MLP neurons of a small language model. Each row is named by its layer, matrix (gate and up: input weights; down: output weights) and neuron, and shows model dimensions 0-191. Each number is 500 + 40 x the weight over its row's rms, rounded and kept within 0 to 999. Numbers have three digits each. A neuron's up and down rows have the sign that makes its largest values positive.
After each neuron's rows, "fires before" lists the tokens most often just after its 100 highest values on Wikipedia text that the model never trained on; "fires on" lists the tokens most often at its 100 highest values on Wikipedia text that the model never trained on. A number after a token or word is its count.

L11.gate225:445518502502570549514531531455455506463500514514438545497472534559503539559461499491536533499488459515434470532528554499492428503524481527506509437507445538538571456582524463485518467520448514449468547438462446533473494471446491463507438465487424529463555467539443525440546465478523529502454507549482499506477573508464479519449524496483506505530488480411446518471464566424556451496518485511543514533488413437490437409532531483450480504485532494519504553499579613560560449478463466492490580520515482506474516517489418456538474473496524558445554478533496428487493521514466604496
L11.up225:460455523478483531497524463466457618463533444619500526554498524465482530485517517514524476522458449529498518451535549508583563495430425498514434510477495519463557565458512538551517519471454526471457435508508527493425482492499502415506500479492503502506550498534500447503448455525503500487445590508490559494530524516438484596483491451457460412448545509500463429460488514522508476530540527489465524554478470533548479486472499533507444507483501573468458473604493474551569458462455509443548474513515588490388440475508533471517513507493556478445560493506486473453548498518503479542
L11.down225:503459517505504521492538491541486510484518441596474513504509466549509458503545487470570467484440567504464438479529490444572475426501540519493507508470432505472507517502525518525447550481550472500571516445548556526503473472457586472534482469550609513469481505552535533555491485562515533505515527513402501458492508441459501523498447534498452437546471503561492459537572529472591473502508494501461459489572485448577528543484536489523481514529444550474494545517532551555438504501475517486479508461551572530452486447423480473559492502457522602451517445496509591495499416538510568530
fires before: "==" 30, "\n" 14, " ==" 5, "The" 4, "t" 4
fires on: "\n" 41, "History" 18, " Mo" 5, " No" 4

L12.gate215:554516448492497576440464549477541524507536475515449552529460498587521539458523482474526517493449514500532471513515461510472462490459464533487472499453473567503589488510460509525593533441525463495512529515530482614459466530570468476467465533505444523486545509442521499467498389490513475511482515586451460482541503535540449537486587510447404455512583512453544500525531429495586464526536494516500540481516519568500483459455449428464475473470528494495502511542474440524507502433535519407458452489533532466493545514537543486523473578465460529553473494508491482518453520387492511522
L12.up215:508541450519431508522537532485610555511485444461501449539481555522476521439536507473489494581523465472512493420531449518436428498548528540513486527484553515485436475468504463541509567520476562513552518516497402499530511464532507543488545530489451531568526464528569500473489548480547472489481566555573577509489477494550499505484494433503499441512484492454468465472458514532531535571531588473556505488520496500501421534545536435432480551493520512485531522483491461511547547442487474441498491486502478483454451525498561550442512402386527396499507501436490472515509469563501497469
L12.down215:537546476501516448503461523491505456499541499508409489545465539428477475543599493468562439480448515488584513477442452519506502491516488500508441562507504482556518532507475517476541457512471484424474521555535527519478448489499478455509560453440458538497391463448472547449464581560488503538543524511563546470452452455486476478465501526524482457482481456416514536520481434522601563447499534497499550452559530504502498531531546491481533403528515539510406566499469540557486497487596451463485469526492566542516494460501551545476481522514527451462505541536427470519475496465457454480
fires before: "s" 27, "n" 7, "dge" 5, "li" 4, "na" 4, "c" 4
fires on: "en" 16, "'" 12, "ar" 10, "ri" 10, "z" 8, "s" 7

L10.gate447:538565455447542568456478432487472454512460526481465493522528554514469490559555493532582484522539462491536538534525577560492467482475600531486481491506523499483546495487518488470534464517432507473466537462468468503463439549542526443434517482473428492449486475479514470503509495513528522458446490508523483489490526475455477519467567433546538494491480513485507461400487539465514512434520451475509433556547444498412535524523437547476445472499487483473523485477516538478498547515449495612468485446519529493515508441460478396518566389485489592512466504435534424499520431486452563491
L10.up447:506527491426469528433483553408515489536483459510460509524542515515495529504475455475451464472468518474487483443502518533478491490498507518591470583464472482534557557409529560498572472508464468509532532565514544503500518466529534446475524442450466453534512482514457472476453561574567480569469429482495431527489540512507537460494473513545505508489499519463511443506396479468516494482517515495515502574500509459468540519515593578474539508583473586498437525553578533485476555495455564548525501433479554469518529448558509492478453549483504456471456483488542431492564446447423496546
L10.down447:596507459500447499533507482490528577419536498478459484514507435509468563502560534556493505489475531514469633496493508504569470480508502459447520559504496502504541483432532514403528508503515513474481455557533531543516525482486540457560462470458524535474538527445473482498553535564521597546440454534480541530529472596454509509515528535464548515532404497575484513511454490478469524519470487450503511558444449514544456514457530516498478426528473488424477519527544559470466530464540528540457518445493436487475492460494549480557467507528516475537513555585505419487587507547470463546
fires before: "u" 14, "ute" 14, "ct" 11, "me" 8, "s" 7, "ve" 7
fires on: "it" 26, "re" 12, "ri" 12, "ite" 10, "vi" 7, "vol" 4

L7.gate42:428445447548457481579538540540560530447471466466513497548541522459537502489515532474552525504564503491547491487526489423476433444506420543504537428461490409488558496484545468545553487547506554494488606488464393532484521498573468468472524487490490486472461469448506482534556520490433500467514476418462487462545470485549471465554563587455508536439476529432532504476563521475548516491485488435542514485519502553519465517498540494509519470554492470470457497549497522442506478501515418511495477575494496485522548633448447445452516469526551487500490509533459469464477501512462539506
L7.up42:534502382477492537572510505527546528514498487522475561518463562517502494531489514433431459539530428483464481589535393498536512475528438509527495476531470566536531500531511530503430523520473490456484474514464398520475541502502517516516515442499472445467562496472557395495469474565453509502514426571439496507474525475546415478517505458574485465475471438461498512481503452408526460564518440501530415513463483498535460547544543549518431469447527548467465548511476499553472546473499564503510488482501503459505428551470530479519464549474506484590474472552503494500536490494501429505
L7.down42:495490492425467483479544475524533498533502470494497473531532547530429500476512440484530569486466499431548460462493484497463473491512466549548506474503456526454531487505464485518534484428495536555469514478454403490462537543572504450544488493487529502519465473479498484465562423528479459481486526522504515439501474468510503466551510517443459561468416481487520516444520493497532473512493453503560486440526548474543482496457516539576538453459508466541563704550517535486456531539517475505513504554541506399474469575440437443478542526522495457424572521540437480455517446517532516534
fires before: "==" 38, "===" 11, "In" 8, "The" 5, "S" 4
fires on: "\n" 95

L2.gate415:440476512553468479491574426482417459490481495480495424396462497492481510547525504537511555437426501559496495593484522480536496555521542397535500479471469527493498481526473475541473429457396501475500506491496475522502509454525482464438458486488532529487510534441522551623487496563504531513491514462582490520492465497593471431529508485568565495531501505481523517458391474455492489443467505470462510462548439518497468446522579507547494559476473482516509494478506502527451464462453488479532477469494551485460496529463493446534503499536467475489581475519431426554543515473533574472
L2.up415:499507440467522434485549519508454588498423532523459525504483519496491448483481420439582500543526450510512535499474533495496532526519515449549482530545459573557441442508477520550527461532454550493579509517460524522492464489486518503532509545507472458537501534531491499481556518487484455566542477484509578484457525547474393461500489519542476409465504508520489514467524519443442515410580510451492428487522538513551483490499453505477437425538532491467414606480469530554513486456493516458570501483528472503493430585582474486529564478445531431490504489569495473507550481466545496541
L2.down415:445535452524482511483594453434494523559499447525514460458519484521440527500507500479476479528525529412492548543482524419536499516547458442483440532557525522515576509506523503527481516501493400462511508530459402480511526574516485461473565506483554566408500494545478447536502485534544505529452535531573486480520486500494512458542455462466554515494511504435510560440530498609533457483467458503515503498501482473469417459500548542580509541501456482482543464459525525548431516513463532493476525501601457537428539531447484472566455532547487553494585487546512441477499536489500533436
fires before: "==" 23, "===" 16, "In" 10, "=" 8, "The" 7, "M" 6
fires on: "\n" 100

L7.gate386:519511479513481484415521532546427502504459517487514548546453463532470448496529461448549496476505478506519486517405547465449459459486493558551538498498425467501517552586427478485505538548511505537502475413482484477555502495514531507447479464527450520522491528416477544524413480522478519506506493509450431459475518433502523464472487535487552486569577544487462513520506495410529551457565502471513546439517506477561444499519468488422454526539495506438532562460540527479536511475465546452497498602470465427501532504496553439485594517489471570540514530481542527508503593402486501539
L7.up386:530403492464463458492512549521579493498440507539614548524476463519510520476548462535477464502539496473594475553508509458485495443567435490513461468484440562498535490524463501473419490484461514540518521452475525508484482597446484513490440539486481441512509556524519436474523504514463421518534512510481512487522528462501552486460499520472587469539457486484552456471437495535487387518513443453417496489465490495486503553542468563489506523465497517473507470503504510514485468470483512480567466487507601501541443451372522471512510481444493427595542530432498486478492560498429515507
L7.down386:532529492524515528544537507523592501498550495525468474462498603549457510469490525546535531549501460524488438499527525471532497539497486479496514521474455537482496456509534509525525470487517571493497505412500490507499536566458567528629508565505551470570487490562538393481507520516481543525558494518511501511494424518465460506510557529525454508532485569564537529451486448518470470538478510576559551413493507519577525478527508502539541507449519488441542591544488541465514583502512521550484501454497463480591492488386470532491500478453499484547588460503439475481517412478496464462
fires before: "\n" 21, "-" 12, "The" 7, "A" 6, "On" 4, "In" 4
fires on: "\n" 77, "L" 4, "—" 4, "P" 4

L12.gate42:541519491466539461404462430513465535469504514501495476542444479540497469516498459486519532474494506553441442493492541474438493523435482535550455509501481518373477547496539392508441496525519472485475490433508514510537452448564518534489515524475478549464494540555497550540451456420416475438571470514453481522420474448509577499548498430507452503528514494466469518527528483498514521498570434474545519475452509579522465499506483514474425584468525515489467499536458524487464521473533477502499551547506575573554555539482578468502506479465487498523536477437490562507490419571504534572
L12.up42:478634453507486475449526533473568525462530448420551515484439486526506404527467523528491427515527496531536478420483484445554426478527522520549500517523474531445450487457520461475510559504469479517512514526471569490478484525457538469428561514387506477559514487512518537474474451447541446599476484479468527516505512468543537538491471500511441540523426491524514446478532478559476486454498502486482588456481498517420450474475546568456497515497522472464532521448529401484501523455514472463521524503521505406488507472485522486535513557529495497417532446466546451462435510557451478486
L12.down42:479501510526459537554532481512477445500444387515471505526527532490469512509523527566482518504504467518522631445512442578479493361542498453508494550512469447527476504523455586485544502419521489461533513523504521492526501526478501480422479471494473471546560456533443409474483504563551478511504575592430472510508447505503595604495530470448461548480525504511506530547495438511501547522518498505513528498446523463494519468487544465426551486524556490516520452449508474404490522483491517480484533484442511470560440510574438516483543508548451511529485514449572505510507494517489501475
fires before: "s" 82, "t" 5
fires on: "'" 83

L10.gate371:468539491596530478514504478441467517481486457461530538527490491489516490575448443583521438538484505533463509527469549529466462509501531500485525409510469488518518514513513508510449513519494525508462459462481490502488489473503439459492486500489437541545592427535534444528498496455501467523564529585568558451530472533496485542563541505462570501437507432451474461542547633522525463450544488473511561497506518465552490464509556533459549567489501517503518538434526478427416426528539438590501425496505519516494515515580534550538478494488523490470506413467418483488540545545482508504
L10.up371:533507535496551512519547471491525452472504540496510489467522486549492472545514461492531485464515473482462505475492477489521499593560495569511548392440470570457504507493511467510572456526440549509531534503460471451516476459551507432436485422478499499518466435480553493493492503508488508444525479490515456475489526519562516449401509477530510485463475528444527460533442491503455567536531540476474537483464547455442536401477511514543510505536502447435497529422504474490457527528503464451486608471532482530480506463475526384563556465470537516467445512529555568447491567595532401462
L10.down371:496511535563564568524512535468487493473542481492452549530491462518526501586536444476495475475504527568477545513470496479463472548432507519548481424459544484495509403565448538435522468527422528519468487479457524511460425428531425459496412491525415463483496492499538444542461579501537457429479456568609544514544477506515518517516540538483502558496432454435500397527447508580461536510494479541535540473494521457451516473456499487456466483467584462450463497429502528456496512494553454567471447467480489503493550531506494462453487529488523501500501496545447526514519537501470523465
fires before: " " 39, " Ro" 8, "." 5, "ft" 4, " m" 4
fires on: " " 56, "-" 17

L3.gate83:514497450460416419497497492494508523509472538474491496593460437474439519478528473472501524462461499448473451417505564502402473446505464578515508545442489534555553475438508491520516521541444473479443504480556510464465512472488499500547516503548468493481485529583500449501427439456460576514426452469543467537512487468517466545520486478505503484574450527515526546473563523458511485452450522459481513532498533508509549555483458448422463522537510538556448567507516435545554417540546486556515528495525514546485509408549457530524485468491480505500463451529488538496458417563468565425
L3.up83:394507489468532539553555494513421484486537497525500498543467488485485508540455522536457534470583427470538517442475515519595536469533473456531534438476513479477501431531537512497524522487549537534491591442480584409514543505504432467493498444551504497449454526520425473532453471473502538513550451457524577596513534523441489537533490509490464474481490477494438478439486513472504525466450515499508500482542584417456491465428451440524525535469510492510427505541567515525472520468543429558428481521537543487459516511495446524527542515477542564464507537499530451454508463593482502495
L3.down83:452468490493510514473519479460456497506529462481478463588513505431496525452433532551431532506509499487461585478513498595515550505473571498545552507490545489456496495462467471511520474485482465512527498444493574502499523450505502530592488427570563491465542551535437498514429548499469537491483470488529521490550517574519487580473503498461527475533478479479503467522534454531480461420462565457435505478566551454527503452471454446444515505493568571533509563569487471472490492428529459479504409495476503488492445412452451428511501480533560496587546528501580507465511489542523533421
fires before: "er" 12, "t" 12, "ed" 9, ":" 6, "tri" 6, " be" 6
fires on: " may" 23, "us" 22, "um" 12, "am" 6, " follow" 6

L6.gate60:517513489509465504433523441486548545478489481495519525523499499547513483518492457563552518491501505471534462442504506488483408496551516476497378485466498452472573526581523440441506541491523501492493567475464441451553461559532495452491492479538502495539528487461437451473537461553498506502511430520487546515490484494515483477451492518426469436549526523427500490461464480561523449427544473426499482503521413500484447534501495447526461524483547510415577543553516538518468536443439440601439479539546531468518484507492514404454449502430525452482518511580457510456483503586460501555
L6.up60:429453447476505489492551463472480564468459556509449508472517513488497469464488540471504492444526508506550450584511489465481574481454460528517479506491525533512528447458431508464568505479459480446577547529515409489546459524575533520503533575460524579482478486536525457534526509516529527424552527479519512441513442519476549486587544505450562471502457466466532514450490556472537537468558547551602536467461532471457516467514528544433488494564506539492453489500525551466435605468537446494483544500549498481474529519537478497570474451475495513465510441507549460427553490495429519425
L6.down60:520490557502473529469562469476505575504551502515471551549545477486439458489468484503457528492512571511501534530511529446492450440548406475449446447510410473517575581488521472487470492510533510513449560504443499393530444473573503467529468443439583495478479563491460467474493519595443564562509468524484474482578448408489483489458501510508516528552557536500509510451537547498535516500504469534493453517482504502505444501465518460550487536508505470545565539539488503458533516550425542497512544492536505429523454487449436410452498553500447516479515513575506513463533519564534450515
fires before: "==" 32, "The" 14, "===" 7, "In" 6, "A" 5
fires on: "\n" 100

L11.gate81:481472481569470534515568442515552573509449510466486495585473541527474493536544485510522472547454501495459500510456610462451521551526514476514425506532489500579504539558529418554553545525494519459471534468523481551506481488564480474485496507500515460488494518489542508495480415498518439468578421443530523543503482489515485501544549565531524398460533454424602462473467562442490506436477418554514522475524514444530459505481547519516464512501466542479501548443412547492456427498521480525469460567524498458535509458459529475562470510501518522408492477500538538526489531533525552445
L11.up81:455440519486443470446553442490517537540453486484549557505506546532549466503540412476487510472501534557486452519398508441513505553519479508571456487443524473442457559466565493478549486468501517548482427500474496549550428471496526480484582443513523428529474477513587445508572558485543482447525508451509544579490442485492507477468536498514514485415456454527513418511420550470508521418449488492515509542515466526466556484494524474507507487456439497395545504494514551469477505518460477531536538501515509466447482477484479530576414466492560499484547513514442482494512455569494501434
L11.down81:457441509532485443480583549465535458529505498498514576497534459524471460525479427443472557445522533473509603505496488426495482485559514536480466521496495534455591482496510475498419475467473515516534427448433597433473509557559584450521521483487567423522485507553520451544463545538445449483603567432488513445535505550570506484482541450486500561485496548516531466495474449525547467519468448488504470437541449524491469503556456501505506518500525534462569451576542506486515529448515488501503553486555519471440526490530437512478502553517535468470555482546450469474476506494478476522
fires before: "===" 22, "==" 15, "=" 12, " " 9, "-" 6, "M" 5
fires on: "\n" 89, " " 9

L10.gate501:512407437516531490522474490506459517568433550542515494539477497457429493543532522477466523534494530483421549511441498494517469542509563524385537470459452494509558458488486499538509490477476512478541549419504490462460396470495520443489476507488502564469520513468500450486505414544499541509492510551484496497502497515482489453496538501585446516454520535501518492552504492490491537425446498497493449563521460375544476520506541557460429569549516480500577548446477606524527561498510486504461486503508434542540537507490524446465604508514504570507475464491429455540535474524530486570
L10.up501:458500532508451454470514473578581516486499470469455532562472443518453457518441535501591435467537471495524523416499464506482495520551481547422478413463531518490445530511455507464585456486463499520412519466501545463502504516500447535490434488540502504529451476496435466563585525520454469530492505447521400474495482493512403449527552496576525485481540537562448561426503502437507488483518457482525476488451449531477441446526463473569504513502548545500511491529475509423448473570456532481499478499506490485476546502435498478567499408466511552505459519459524496490476519522549572518
L10.down501:479530531569520534464513473530412496533439561489540532559514494517418482505458481489480498465438478467415461492498455458547470461500495584520497480486455445519533507503474485476512508503434477457502541475516440500432477527507530560456461521469569514501460472477541479526497434530442545483501490543468480536523493499538485452550535486577481528445501575516547456524539562465418497425550467490497470553462507481512565525477446499508393486591502493553566447529565507477440471507455467533491519515510472510457544519537405464512622476488463616495543457510551483515502465471499533501
fires before: "==" 32, "In" 8, "The" 8, "===" 6, "S" 5
fires on: "\n" 98

L7.gate103:521472493469501519491530406514518488459486515526455477506452483557460463578458483522511502499525492504447486463486504524519506550522485480438500443545479465443495488525455431515569494473495477473548495511519506487574465525538433459511411591477566501488476430559480550534454566436498536511515507474504494468405483478480538552493560523521479440482488548490472535547536488514483567464501508536562496638610500466514491475463513510464451530570494457459489604477509521490494551519416433560422499512506532503486591485544514457504533509508547515502489512519406505547472523499498550422
L7.up103:570459432478484564490576498471469572417540476451501499420483497494558470520519466431515542510610559505497497483478498490501506528486512525525560523496443465537540480478453553469508531506510556500497484506483488529477521547529513436495441498485518429487470514499555452505471478539499421496529559422475485469474467526470521517538504582520451507519462516462509460528501460535484502488491477425577491512478532540493510517482576570455494476568441520458557521574506468493438580464445555488553515536498459434501544528372405472471520498457521549501519517522445568541528432546483527542
L7.down103:529489444498481510580522515495466497495530530485533529559484584437544492494456503500553591497437515499534583508511465484532543474518403495474490526527536448488486499492518543500514541436477459448529424471503480486471566530502493394528525471494562482490424562480476573473499516543498492558426500528498518511517487574427426530495539503497500489543519509498457470508497466524498524464517449406444401450472557528530477437512519451503465499559491476474493624451464489414508482522519508498527437531532471373519465504489457499451540474468440506426515550525501483489544493514480501543
fires before: "The" 21, "===" 18, "In" 10, "==" 10, "On" 5
fires on: "\n" 100

L12.gate243:461533482447464568525437492463471491490459535519489548526476574559442442574471447494570508515517489449548456463558532447506482417498470509501453410511507489497517470521514447546532499548449522490428564467510435554518523548550481527454511489573465536537543487498521441533499524505509534471475544449494577496532413437501454448496515500452469438523522501431458493501499528486535468464519515508517484472496460429516538458531511522485468495556564453478565544477539490481462504483426502557453475585583496542517558515469495430471436467454497481517508552524573499519417521504499393519
L12.up243:569486484517478477527486440561527489414542556529516482551515487525504412521520485503548486459521471523488483500488514518470440515424474560525528454542500503486544511537460535508551438470551544517492516476482491457507498542468519534455445552450529510428546506541513519514500586542517444502536474554524521378572452464472496456556535458523472577487479520552524564497550548551535461489511468544487427503502508435551426468480491491593460542477538493514550465438494505547430594563459492507577547535521431512479485444463513547478475528457506530581530504510438540506486466469487479573
L12.down243:529487497483498513507613480548482525480542538534520507493577439546471494523459506569460470478483504464491587469529426515506519548531486468432573546529475548470503537519516556473421459582490444581556464500506498522560500463519489504605502503529423504514473447473516474476508571536561495488525554444542521480486554485455520494478447507449536496564490481435553493488560528542473477546487579523473585576586536473480499428531472470484524557500477512482475571475455503495484583489515469531468557492445490515483498491477492439482523494569529460518449456512507492597469517557484530547
fires before: "\n" 33, "==" 25, "===" 10
fires on: "\n" 62, " =" 31

L2.gate228:461467486521527498475501490429522518513456513531461494512517488492486430614517477512570545502494471555427511461470473537542502509516554467509513471523557576558483503533475493519506530523557533425485485431505478517475447489588434461496437459452517480455565480496497447491477539482448559501559496491499544512408483495526475441505568480527526437464526475428505535465490557377493497473522511524505464432482513463507551448554557492519496555505538516523488587445508541498482447422422396507529465512524527527516523567561493494561573503532503505496471460478445553545564525506496534557
L2.up228:425455548550529510545523510504462477491443473405508465481521444532478492516501486477472530456429509493456489493436469459478467560499536409530468454508485546551438537480422533498522474581552512488445461448503469546463488540479467409473521510556494511491465548535521529582575536476490503484496514527447597507447408528541449468508516452485511481493501543477544534437468513457461474517508517493441475478444539573493561454524532409559498539460521460462530536465515514510473558501469476426531480549566530485417484518529542484490477485464513498491549521480404534553534551526570548494
L2.down228:532560535504519486544529518533430544429491469515502475459496501504534513448559508458519470407482512479470373538513498499461471570495498453569453500466468532494495493471464492538462472511452505496439478547495531516493575517464482505478554566532506502483456550549552572533477509597506417571468519554515571527569469473526502503540497463494540559491495497506553508475456530527472449528477477489537537438501519594521536409485582504529472476467456477510562501459539482490522479458476487416508445447489489517477566465524432460438499515525533472533595394471467528543471515508560494469
fires before: " " 26, " Ro" 8, "===" 7, "==" 5, ")" 4, " (" 4
fires on: " " 27, "\n" 19, "-" 15, " /" 13, "C" 4

L4.gate192:478520480458501496510469505519524429522491524445406526458452467556547403514538426474545457503502548455514482475443570538521472522499540550496465466528497462571517469468521447442535487520533526412549545517545507518468562493493498467495495535512483537492481504551482556521432482533550484470488494542496501535494504592554492483471504483483489516549446498478602481470579539451537484508467475505441527497499483450554482506528523493531456506503559544501534540502529455463457455475520489479500568582438488595445540575584525475498567466554494557536448521486557471440602518478500581444
L4.up192:444519471513576486438474472522492484518573549531519520551479491479489491467504481482503510566520546476510444460471486500642533513502444485511553522498490499493501517504452495551525564516480489505501600464486472468529543576538527501517467534536485421420493463486451532484463580483454449579519588430486525503456493478559505469507458508517488501493458534463523557442523534544458514528432571559566494471451602505453538479541441434508482493475510531542454449581551480512550496422529468551506454430495512528457497480513501542532441525502510415484456499477490554522500478528421542525
L4.down192:579514517454546500597526535497523480528422509431370579493441503528517528487526493507519481556496465509510452496468518507484493528454556537418470486564457476549480465365532486482504543495500534478512419499497517494498473475534579520434464504490434551451545542506478500501474507519467534479510501442452485482534469558509480519511573500511515422584501550487530472501553496487520516417479486520506526540541489500500551452534524440465476496483503471536563543479516493439430467551531531516465501491502441537514537553488532404483451490457453476530434538519529562526578557533490566454
fires before: "us" 13, "et" 13, "t" 13, "ly" 7, ":" 5, "tri" 5
fires on: "us" 47, "ach" 19, "emb" 13, "mp" 6, " (" 5, "se" 5

L11.gate539:550543447456536571560466554516431459489461479470514582502425467496452531578558474493539539488442505467478467462514508538499545553465492494518578451501470479477462496530466496490529414518431503476535516493485494522489493544494502495490517499433505545456457523552488443573493463541492455462462556528524614506520540550495494468453561513591520530523550526489495499481512481469536582488424473460511447517535459496591608416550493537471454555588452597521502525524455494464468512450500527485539504533492508548524513579462488499499454449490475466500537484517443503460469500499449517459
L11.up539:496491551398483483476511504553530455419513515493448541565577546502512499490497514461462494576473514483515498487470499485507485561472551471518567492490485532527471522475575571535472474501488516510469451595521506495448473506444472489493522494509452472463550552511524531520498443516485560541413497535447437447399419441484497504549490534479509512559524490522456442492517513553491466514481488488557479508465525509455487514466604531528508466413512520553475474457540449405444477456499499514559477537525466597543511594512527437537471554491418461552502512529560527503544484545550449531
L11.down539:485439466548458523455537491480560505541524530542504471525452499543471489421519485520514436562497443507504510508470505405473503517531533519485473453522516534535518494510536533483497504502516592516484435457495490463541466444469592533457439497512550489561446438534469519455463498477455466573520499565506482424455496415503586491437449489560542489497492548561556514529566482517459487470473487527542541564545517488552480479457602428504511529440562526519529535522467570528456427512523497543452494472427488489466441509463402543433556528490507504425488536494479519571493458511482497474
fires before: "," 26, " the" 15, " he" 10
fires on: "," 56, "s" 7

L13.gate523:518508493571535497534529478508456565505485513506524555551545528517492464591533517487476510532458446451452446531448579512491438489506551444452439396458501495563512534514500468456571534535572507539471499409520499469464494578556500551455491485493520527469517497553463470468563516535424492553543482452512419494521479486519471425459576510491447495484483549499502465505497439533488520481537539519511512502502464449491505572499573494499457415492575469505449510498429472494476475508501553485547496484494493511523540473509418382454487549425457552448449493557536512538490496445536463451
L13.up523:450500446505525517487470502513450545501516516518493476496457470503463485484561451497504593523494474579548484535488551544517427507509464493519519485530473548420487569516512455436572492503484446455558445537560446443481452546448469549501470457515523507438515497472559518471477490548446534554487559532479504507557491490474511520515444513576586468522520460481551449543466520448474463488550477503526396474416452502470575539446442464523453455525509459455541510542475456534506419439403501522511573489504448468510489555483488567505515529470485515494544544519521434543536474591466450468
L13.down523:557520578474490468503473531511431457446500461532500493522435433512494493533560439434480483545571506528544457528506530529482508537487471464463567522475525529562479497511540495465530550535476496478487526417548509504454521425543510500514520514439410501461444479496493474480450581454481523553529596534493489502416548476513514507502539453464484508502491497495490533447515500486458521569465552566446550552537477576489506478531463514522514455502391551500416545514576524497386500460523445470533492430496500486491541489580481495514478535528453439488387565479493484493479523464496504440
fires before: "==" 22, "\n" 20, " with" 6, "===" 6
fires on: "\n" 65, " =" 20, "ated" 4

L6.gate16:539501548462444516445502474507475498461502537452513528487519515511548483499496561467458481466415506445471521481501559518504527506528520520497558521428502473426596449528482492441468475444494511529476527448504466432472463513508500506447379526485516501467507552496468521535518540421455543553534512429505459522478438497517438511463550487504497511485531573414495491519550519516546478518494514542572489505598496529513506446447566482524535540551525437401571465534512572426441545480523540475442479508506489557453495561549436419515528505500567493541462515508572454504445477514436490466
L6.up16:498470434477449494424416483539522401469548480430426569495464400534490516499475528568487556489500474550465532485472531539543511527540517526522488530541505475441434408516546505506514478480497505523528450526465463427451495534474544552504527450453509427586460524522524480490488477545518518557524574495495489546459506525510529466480487499526483411546479457426478455476496531432491527501435567521462579537532484440445458499471552567485554513487521537492409477542440563531573550483466537463474523534426490513500458509487522503474518508528481443530438477511561531516542542475487489515
L6.down16:479527549458527454522470410519494481513504578474448483530528537510529525485489514474483479462495522515453536511530413500524517558504509531450477542500486514486497505493552476481508439477493508460537519505487434485464510503555495462547442520481430515561550466452544512518564497540542456549502458472482485528567551486528581476517472583479433558604529502456490454503426506496452475578435519478503555529498442477498504544529490534412548412498471582540501554472453562562438552533515424449495600530478548534486516539446511478537503399496462500556490488475463432495547489534465505471
fires before: "\n" 56, "as" 4, "s" 4
fires on: "\n" 57, "ar" 9, "ex" 4

L3.gate480:419418433430506469497526471463493533557511532518498513490515550458417510552473448481527543491557464446532521489551435489460542539509518527494498420465497479492489486492399521508558533472440447471517499456486476539429512511468512484482519530490500502469483448467511438537558465512473502492509415438508513521557428464438430381555513490510514485523505396423452414469466505511495492392462505483542453495583509514492451520516505448507479501508531537512496530585468534518430497481479504458504517432490433514465516559481467546488499505510490560497504416520563501464481543460461463519
L3.up480:499478524448466445475531515475545508499463468549472565520486541548518507463516574497546514535476589509576500464386470513433434537559466527523559541537521507437527463552503526501555456456436520476485553520519399453470472532445544482564504478384539513504455497453550462550503494480478460525520485545456525486474507520534467476459553494549469518479488541494566490511493569507514551496469402454442495505440556488480528475480496577503494508481522521476548467502570551520577491457512495567543549490571485481418490559491516493499469487544428587546453504492466530474493537469509476531
L3.down480:451493467510472498454576496524493533541470486524485493499511538482453529500510452456487558468447421508488530486486521468565506493538481464457470459517447450453531532485463505505557586518450506514527457499423390490443512552440482503501491435446625504487502537476511518548606464496491527426469452498528512475569446500487456391520465516474505495491505498439467456465508503525503489467470499507551440473454470537481485479456563539517465518480510492485560658539549492538502542532480525529539468501492515460469522508439409491557557493487460586515546459549509490493448472524451470514
fires before: "==" 39, "In" 14, "The" 12, "A" 5, "S" 4
fires on: "\n" 100

L7.gate638:469540493491555475463512513516472513459510471510466503513530509552458533498465496496559509503536507523528563493530477469446596416453466528511422504470497522458436532528506536521443467479447534436463585483547450566382498418514558481554476503527507487555509521486495541525529499472558537447500535483550530451450429486524475502541496486530528508520484495513426476418485586471564503430527520470540493527482501467545569516505485553491512526547494465536556587434467521484543523511536514478498567484489499514522498574450421503529498484503536543548430399476426533398466499528458534496
L7.up638:516516530507581429549482576548426555481500498507493477471497521526580462551548510531482495578446512565500491464468448512495525518479512499489486547477453542439458508507576510520444475540467457497578533494542477440473551489475500475497504550527488462476544509562496457557517440533564484507537501488493555445506491433547413473543449479500513527489562456447545438448443518482544548504564479453549525548493554551465529536597458605510530518467535595556457480528468511569522476470501464513482450510509491517523478442440497505469497536422463505492480428542488434457538513546457495472
L7.down638:482456509486487448447490545400479537494533559497530434511441475425540474493529539510453500455482492453492480474437511481537504453542490513540566523495559550449556501584552535433545560547547455521466505487530409512473502478430546484540545563527564519500524412528472463526560437525467545511481535544532469515608461500556565533541505501471556470507583466490495501476521560501481468477460512517500508456488546509503535468549490447556493541440449578526493529561488513586503506521433496572473514466518475540500547530512452531508506439503538491474571572485509483436486506471498447451
fires before: "," 39, "ed" 8, " |" 7, "o" 4
fires on: "p" 60, "c" 15, "z" 5, "is" 4, "f" 4